Weights of a small GPT-style language model, trained from scratch on English Wikipedia: 10 layers.
MLP neurons of a small language model. Each row is named by its layer, matrix (up: input weights; down: output weights) and neuron, and shows model dimensions 512-703. Each number is 128 + 32 x the weight over its row's rms, rounded and kept within 0 to 255. Numbers have three digits each.
After each neuron's rows, "fires on" lists the tokens most often at its 100 highest values on Wikipedia text that the model never trained on; "fires after" lists the tokens most often just before its 100 highest values on Wikipedia text that the model never trained on.

L5.up3130:119147141148157112145117084105143204135148144167106126120059153150144117133126130166157198109072129159106172091174166176080104110129098130114125121165227118117156141106118132174137147156101128138115121146144112138129095156150156162093129101098105089210146140086122133084185109124163090137099191091080152141156087117150096112133148156102160110119128122127081066195148088113115121123124126137083109073183163116140198109117102156152193130076119159147163255176115142135134115039149106111135121158103137091099161088146122136166132105114192139173143127139146129145109240145126139104
L5.down3130:096146204163149106129194145099119097130160167124160080127177116119118153108144115115091088128122144081095083147173229104122109131077158053158156139100112136113167153174130170186158144112108110144143145139182070093128140056125179121124137120138085190095121108149109078143077153120155140124131060161149094093122106072127112152116096154106134106136151170160110104062087125074148105155108194160160090086106145165112090077109099153084111040133154127099160151117133160143098179105090142077147110093144119120150190089137095138118113134119178168050088100196189159102105125185136147072
fires on: "20", ",", "19", "0", "18", " List"
fires after: " ", " (", "-", ".", "6"

L5.up3246:150170133063104071134096094148138100143129108124153166133089178119080109088140110149084068090156141135130132178055104131134130113096116104139124135099031139210118146138086102117142104162124155102124123128146105155138152092107167110187085108129165109094120108133109107146121102097162079076185135124120165113084185108133142099115133096167100132136115148135166114123155086112135043105161106119074130143049151066122129077149133132087081114131164140075133153149146087125157115111095068114171123184118121149130154098170114136092101174118121120139088167090166133109162117089063119169
L5.down3246:123110155121128148149145150128069116118103147112080101149163132130140101137135133163135148112149116136128112121107128103143113148128093116146142153157136131198128156096031103175048074174151115067123081119178098183087181086173115173138115135133097121120070149114198094151108113126113088166111118127142128120140139098163148153126129116140103101140096111109162162120180163152052125111155189130146116086111108147106180174160130116138070077047169134163156099155135159113126194134176116193134211135152159120127109122137201160154143149108132156092092129136182129133126108081150165151
fires on: "1", " ", "20"
fires after: " ", " |"

L5.up2140:146093166154155201093166185177117147162123086102133164064136087141152183103103177103166150196113152146123135168123136171105126151159137105124127120098127117130155139175152152106157090075128157098170141177086107120077104140115103149100123128049114118157167088102088086174168034130113086056070109170087091192141112096124178088123171138160110126069179166150168126071173102144116133105157071086199104134109170148179155144106124125167148136159203132099117113153148113146141151099191167109166087125088073150095107129149103148190086100125082149147153088110079171107135091130186193160
L5.down2140:180103106078175132130145144146199150119150127065141127148138106091113086116115172192086158119174102145085103158181094087082093127148093121132132165173103079099116112180103102098163184153147029159087130100155125080106114166173111145113146142042132098141165107105082122150137157167154155154142122159099131060160128140129131188116131162149133087097127166133099138103142162070154144131069136119112130165069162094157182108139160181081109128101156125112132175084152152117086122166095100110110154111084107193127112099139154166078067139079105120124207124146088131130140088170137090148
fires on: ".", ":"
fires after: ",", "2", "1", "37", "5", "7"

L5.up2031:137167159114156137165156116166079126116038145164088128113045106099090172146139112145070085114139141157162157119044088155132120090123143149076165103146179134164154084185123153089133091175131136100154109090126162139147140109116118109065208138114029135142110118178093108128147126206124118130134108147109117176153159134084166146097112120088203145158172194124161126126121161151112175142094161117084097163191103108143125177131092119136166146078121149185127142106093100129159186147087046189135107130085135173136112106099166156076128114110155119136108140139111109105130081108144092113
L5.down2031:147147153145164185131093172102127079128131099118137128179185153149114136134139132127145150125169101137115094087135124140117109098126124162232184113139086114156118165179120137156123097029157093135174138125059161152134094148107084134088103075169144118111153124129109160107122138166162152101121126137138117101129183121133145122170115123104089113146130088150187160170120171133166105088159132124145131138092093152126138102141121101071110057148123165099094082120177115178074106136102145094154106134072083165196129121168089126179051150135096112043137137076085128125120148104150154118
fires on: ".", ",", ":"
fires after: ",", "1", "2", "5", "4", "9"

L5.up3572:154143157055115145112188135144156084153099152146151045141137086143167141112154124118133159116114106142116170061098097112126153138116151141098125148108173236104137121185098116127075093105138093176138133087156150241077117153130169159107167148092150126085113131113195104116151164133091104101119092100161079118034125162065098120124170120142136123085119136097132076103140145149138110131142110161151147107106100098108098200088195208120092078119158132087090104144176084098153123128158184144151112108177108161155156168113109128121202168145091130139098145074136112085150146136158185114
L5.down3572:158092121125097186101132055091155163124121134146164136097160136097168116116130162135162114140106138192092067114098160110129100090104134162101142109158139144097108106149101142131186143112117067137081123123120048112076123158079145187115082126113131167126147124151129097110135184137144079142160117166129132171120151177122068126136096147099094143130115124129141124118149090126119100087179128151160142121165167152141163112153165145141117155116138118122157146135104138176183145085087126074077134112166102121098184130103131107129160126112113127099156148152173113139152111109083173112
fires on: " ", "19", "20", "–"
fires after: " ", "|", " |", "-"

L5.up3254:143133130089131140131072159094200139120116118109040115094108130104109098127048078139105128123146099128104143126154129164109072175090097172129086155083124143161146163104147155087088125147160157140162139177119139140138165087111138146054078105136092076160136085116070107082161156121116121089121157159094177154091102076110127066158211116156120107127124145123167175130134108106110129154159123103138138083116129072155106158114152138055126127111103161191169171093085144151163081097165157117098112153174145130139086186156123130105092149135162158088109130108177144124113093145134110113
L5.down3254:145204118134160175079170163201171155136152175119104114081120147116136121126100136126129143145148154136152143074167171147166157102137158088100211120124121159170095104109110168120111131136046169081099079078110113111090120155106145089158181140121163073121121155140066125079116169166136181116128063140173172112128111167091126180161151129131164097116147039127072119088124172109102088140130137129123109112137125196102083117111087123093171131147077136136105145055109184095127121097155092148146152153189156192144112132147091130128138174142155141119192135102119096127118139183126123115
fires on: "19", "18", " ", " music"
fires after: " ", "-", " ("

L5.up1052:138126146146211078140115150097128105117067130191122089099126110123116136108102111138124157097190141121109190141175179179136051174115116106116149080061101160130102163103110141116173142100118155126148103199134137087139116133162156105158112051165139116141125089133058073163148136129167141133107093116121134141053150164095103149160240100142098137114137100111180094149149082154151124181094118111103184124153159184181155117171114122052090143186142105083144126133079173149174143117084120141075149143080163134088204084162117072070142113143144109134139152120111162137110160065090133180
L5.down1052:092121123052128117103062148139144119096125168099117150128119116086113160112138148128093174119127115133140111131149098175148163144131136119165163100112128124124137129088060117118119109206116123166120117168155153100188155141142129113127105102163076112124121143119135106125119167140120184103124079139112165116136159111142107127083130118184109133116155159115143060121118089148116096134111148109118113131134132181131173060126107132110121151110156127132193180163109066148141114140096126099186203134078114188072136127104135101141120132093128111107162139184172167110148144065122165155
fires on: " ", ".", "–"
fires after: " |"

L5.up2263:179139119132093125120071122095132114082172114137117099169113145106147099097117134137097126136122123137117139139150124057107151190111133183154103116174103074111151167126117143106153139081127144111128101084100061179120141115081137194088094133200067142142104145117091159157148126124192087129158119120100082162151141149105085163105110110107160074158087080098129071113087152158093055175144064091059113124124156106158143160152134199094155166098091113124123081103192210116120084125121024133107117131126167135113130064151123130202174120123118126116156079130116184136054125114124163074
L5.down2263:071166127142127079159080091093179131129114099099141140121123163157204136089122172150129080094093135146110126124146129057127154118074118095087122150096151159126132109096143175060137155078127102144122176113094086137136133125117129126118118112171165146163143161082039167151083119189074138171132201056079103122144143157133138121132172175131112108116140118120174115140143192120115139158159139094094125075126110115169096124164109109111119164154091150085145175096133109091162131156104082173103147132064131075144069165166096111176091130153112076124200149178107098157130160103148079098
fires on: " |", " "
fires after: ".", " |", "\n", "2", "|", ")"

L5.up927:122093135125176137148094127163109161130137113136064094127141131133132086166107087174142147173216091168122140115107172085174064176140125161156099128096151153143111106111163099197059099109135129129091085147121124128168110104174114165161181135101163127168145057132130159126129146165100174150101152202125142166056120110099114134143118113134105116085103184147165146187160105179089105169122103149160032166103119128141143154108154086119083109124087143116140071139119097159121142082103103166145128153117127106139166157148126126125175124075134098110154109181144069137103106108145128093
L5.down927:098102093131083110167130155132132185129123120197164083144160144135099134092153012117166168154101133188116166139075161144071148131152090114114097143094144125120145125098085176163127129118090183089129110169074109076126134160110117079127167083131081109133116140106123130151134109161107125115145114136110121172128123106114185093139112161093093162119118117174147123158060121131133130146198090153167115183180057139142105146115133129143141128038032148081127132126141108127081145102133078088202119130099110171144110139138139173102112183165117068159180106165137127108138063086155113099
fires on: "20", " ", "19"
fires after: " ", "|", "–", "."

L5.up997:175198127118097143125099160138166132144159093117080138198123204140167114142142125062136155180105092151179146136175150157052139102132133119074043047160187089133096136130104098220144138130158145164147121138107074112104223121103133115075125139141128114138136176197150169170131058119096144096144158107150111083123061094109138201117105191057118145106101094125146134109059109151080145168091114131168080148161098134146120175112186130060126115090124155172159098126148090140161144131137127118123148096175095087118085119146173138134120031147098140098127136154175127134131156125164159122
L5.down997:127128069143153150071109119124089094159100097168125173160136140141144124111155160093131120167170132165170133123130092153078116122113172183152119134098147137137177145083102099130122137151120124108146101150137142098146102130083070154130129163107109096088179140085110111100168133111173114198140116193079048112106123102156153126124124139134170134142136183114156139130198114077143130152089109102109141112182147098175030127106146083138106105154123167077167094151124136148151184125128097146104072131153103085138099157170132105113153097115144116107100139141185109117161088083143126128
fires on: "20", "4", "2", "5", "6", "12"
fires after: " ", " ("

L5.up1025:147145110152113157135094115119133109084179158098133109085108118093117102162110157095108143091178139122107162161115118120159116098102130152132136112133158111169153115139145116132113106105152130135146095136154152071130110124172128117153107108150135177172175147107091091123149148149174169165107107100138147111110078084150135155128181163112136095166142133139088107192127081145060188178178170099122112123158150126108095186085125125188123093094123129177120078173111079110121124125169107115047177025128185070156096066165124056166116143179143107176121138117126156186159150130163134100
L5.down1025:104105123168124119163128110161078133144121158155112059131184108120103195108120122129111144148143163093108145141118123094180137130093142226136103104145159114175129123111130121108070154122157189103142100141193191139054071118229127126115113134143115183113119200153146136170130181197069137091086116145151146106122181119164100126118174159122154109096146134149143162104124115131143151176148102112158128117099123076086107122119115148145125150097176150181140074186115113130091118100110104089160143131124052056134186165100079120154142138078174129099125115119140205211108032090129202114
fires on: " ", "19", "20", "–", " |"
fires after: " ", " |", "|", "3"

L5.up1959:148163084138120100117120086133141143093185147096129163158111165139144055100079131140204140099178045185168086131128075163123134123073112139074129163120087137168103092152102183129144102116106092158169165099114123139143106118080097145119161147150145164164180147114141122141083137097162103160103162094151120118144109101104138135063118060077131147161165161127139093100114128101085075149143090100141142089029128162106134170098164137057134172119105119130156185105063085148151138124152159129103104155127130130091140109076133127096156156096082103104115128119136071103192143155166161181
L5.down1959:130125125111126116166096117132114167112101162141065129109122121099196111098138143123142115118117121128178063143129141081077130115165094101084171119106146176129126110124082093121145146146088161163130131114128096185099144088058132124076084177148105097103154148134094139144165128109112133167134095068125190112150127135092080093100092073137105153118163083172096099118119128094122104168101154088135175141125183151090133122088203154156118140112152092138120158121115118076122087144205129137143098079146122153092123082102140111148153151120173155121138172112136125092121081108181105146
fires on: "19", " such", "–", ".", "20"
fires after: " ", ",", " (", "–", "."

L5.up604:122184136118094121158134122120114065115141053196080126146157129079163105147163145098120098125175106125085142147101180138081091122160120077127120121170068110124096118055083168091140132181148151064190127112137097111184087057165158134166101139107140120099169090118124135136155136159102141123138072118153112171147200142169160160151127081091106103061125151086162125075156126152161089139085110147151075097126104149141145101122161104098183072110085089108103143100128184132141153118165106135116139173154170152192102132138130096080166146114096073137071115111117050125029166143132128136
L5.down604:165162180113137106114145085107171133117130128103052148154159146110170089170182073090155088115123097107161125134105142105079123118176110070175137142158091103087124137091156153173167137157163173135129117153129109071168117114158129119090112144121165100077134118105095144157118138113053121133152034116107095103133077108116147112180174172112143069041162110073067141175138144126108111088105102091180142147118164132107130136155179090162108118146105142135132164148131139092213123141111119092102144214134114084199136151143116107075170083096045123085141129140143117110083115126102149110
fires on: " ", "19", " and", "–"
fires after: " ", "|", " |", "th", "16"

L5.up1446:170102152169048136167134075098187147127153131069138101135131151111146069111134123076106110082149057088101138094129126125139157103123150141068142172132122082081120160153073154073176121083135157084106132170136098158088162190148112090157097139077173129121099122077186132137142174123084150134132098091204119161007113110137134129079131130076172139130104070124129095113142132142080084148178122135070048138134096115108114140112152102161105204158136094182145140112061112194146109166100095110157109090140178104197136112122158130168131170128143103096202099162140120143089071098125112107
L5.down1446:126154117094149107073167129214137158075105129137157160106098101139070090129089123081113180133116116112100116101125137180108113084159091092162097164158079135177138138170169121136123169083144100080102136103124158123161121085103146120114119126099100117093163116130152076102098132113188091093137156151141125090126108077132137136164154123126136127136155062127067107215108117079136167147116116112143114080128135123141133068149107119164184136109090103127071196106165166105221103210129126133117116116139189182142108152091178143160142169127100108091110136095176227128152092063081101149
fires on: " ", " |", " Central"
fires after: " |", " ", " ("

L5.up561:189091161109130150082123108141084086200110085118046193146157133093115190132120179081073091147136098074191113077109130117168160178089141127110100094139107142109099105152123129063108172070140136118115100124091136157115142180151168098128134113089069132111126155131145120144123140143119154131103088120132108128115137135163099036161070129174114115160116096137130116182080151124110130123117124109150131119108162102177096115142169089211137166126102125165209161186116149149103134067133152085176141062164121111079074143149131109133070178080160128134160133172127107151091149152077196125
L5.down561:135127085146186092116110173068097043106152098102099127123167161085122152192114148138155106139124105128166092118125186156157107116231154148070118155089105106138117106108104209071079171131145106119113129115095099167090142093121168110149110097104109088124111150137144105180132153060171118140134151134128098119117140139164131105124106121122124163144106134144094127158093156131132142105123155119113130147074127180137107123147130051160170066109136198103152162133120145146137141119108053181161033136108127139114063147101148114140122148106073091099208132095135139126101186121176238118
fires on: "19"
fires after: " ", " ("

L5.up1829:084107115173140138138084126175146146138094147144155145156100131133111143151142124145104097101122109119134095133075184130135162121135105138160171138132061111102133118094101152160130139151166114101121205146115143183158158122115187102188134072161101108143128141112073164116163143122174119149135100045150142128175180152119120119168095117116069123191119117068117099121070050133108079165075180150119106157149105138185116064124119152120143131165117169155140161164078153147159071114120179088147129131129144149125074119130110122178145101125107057139129068141121156187091128117160146144
L5.down1829:117104062118151118177105151117079142128178153140110151148129154114083153126082114134085131113130143082165082099111199076166181102160135100117073094090173088110144146106170128127119120141116163117136110113133158108132155132147074168168134116140103090198136123058140117091112105140105119094170101131107136123122099144131151127112101138152188090191098142176174108172090112106147124124148143073118180084120116128112163108182110165090116153195080111107111130195147094166057158135136141156100123131112085085074131167191157148116117214073159142156148136166174080143105133125130115173
fires on: " ", ".", ",", "-f"
fires after: " |", "0", " +", "00", "5", "6"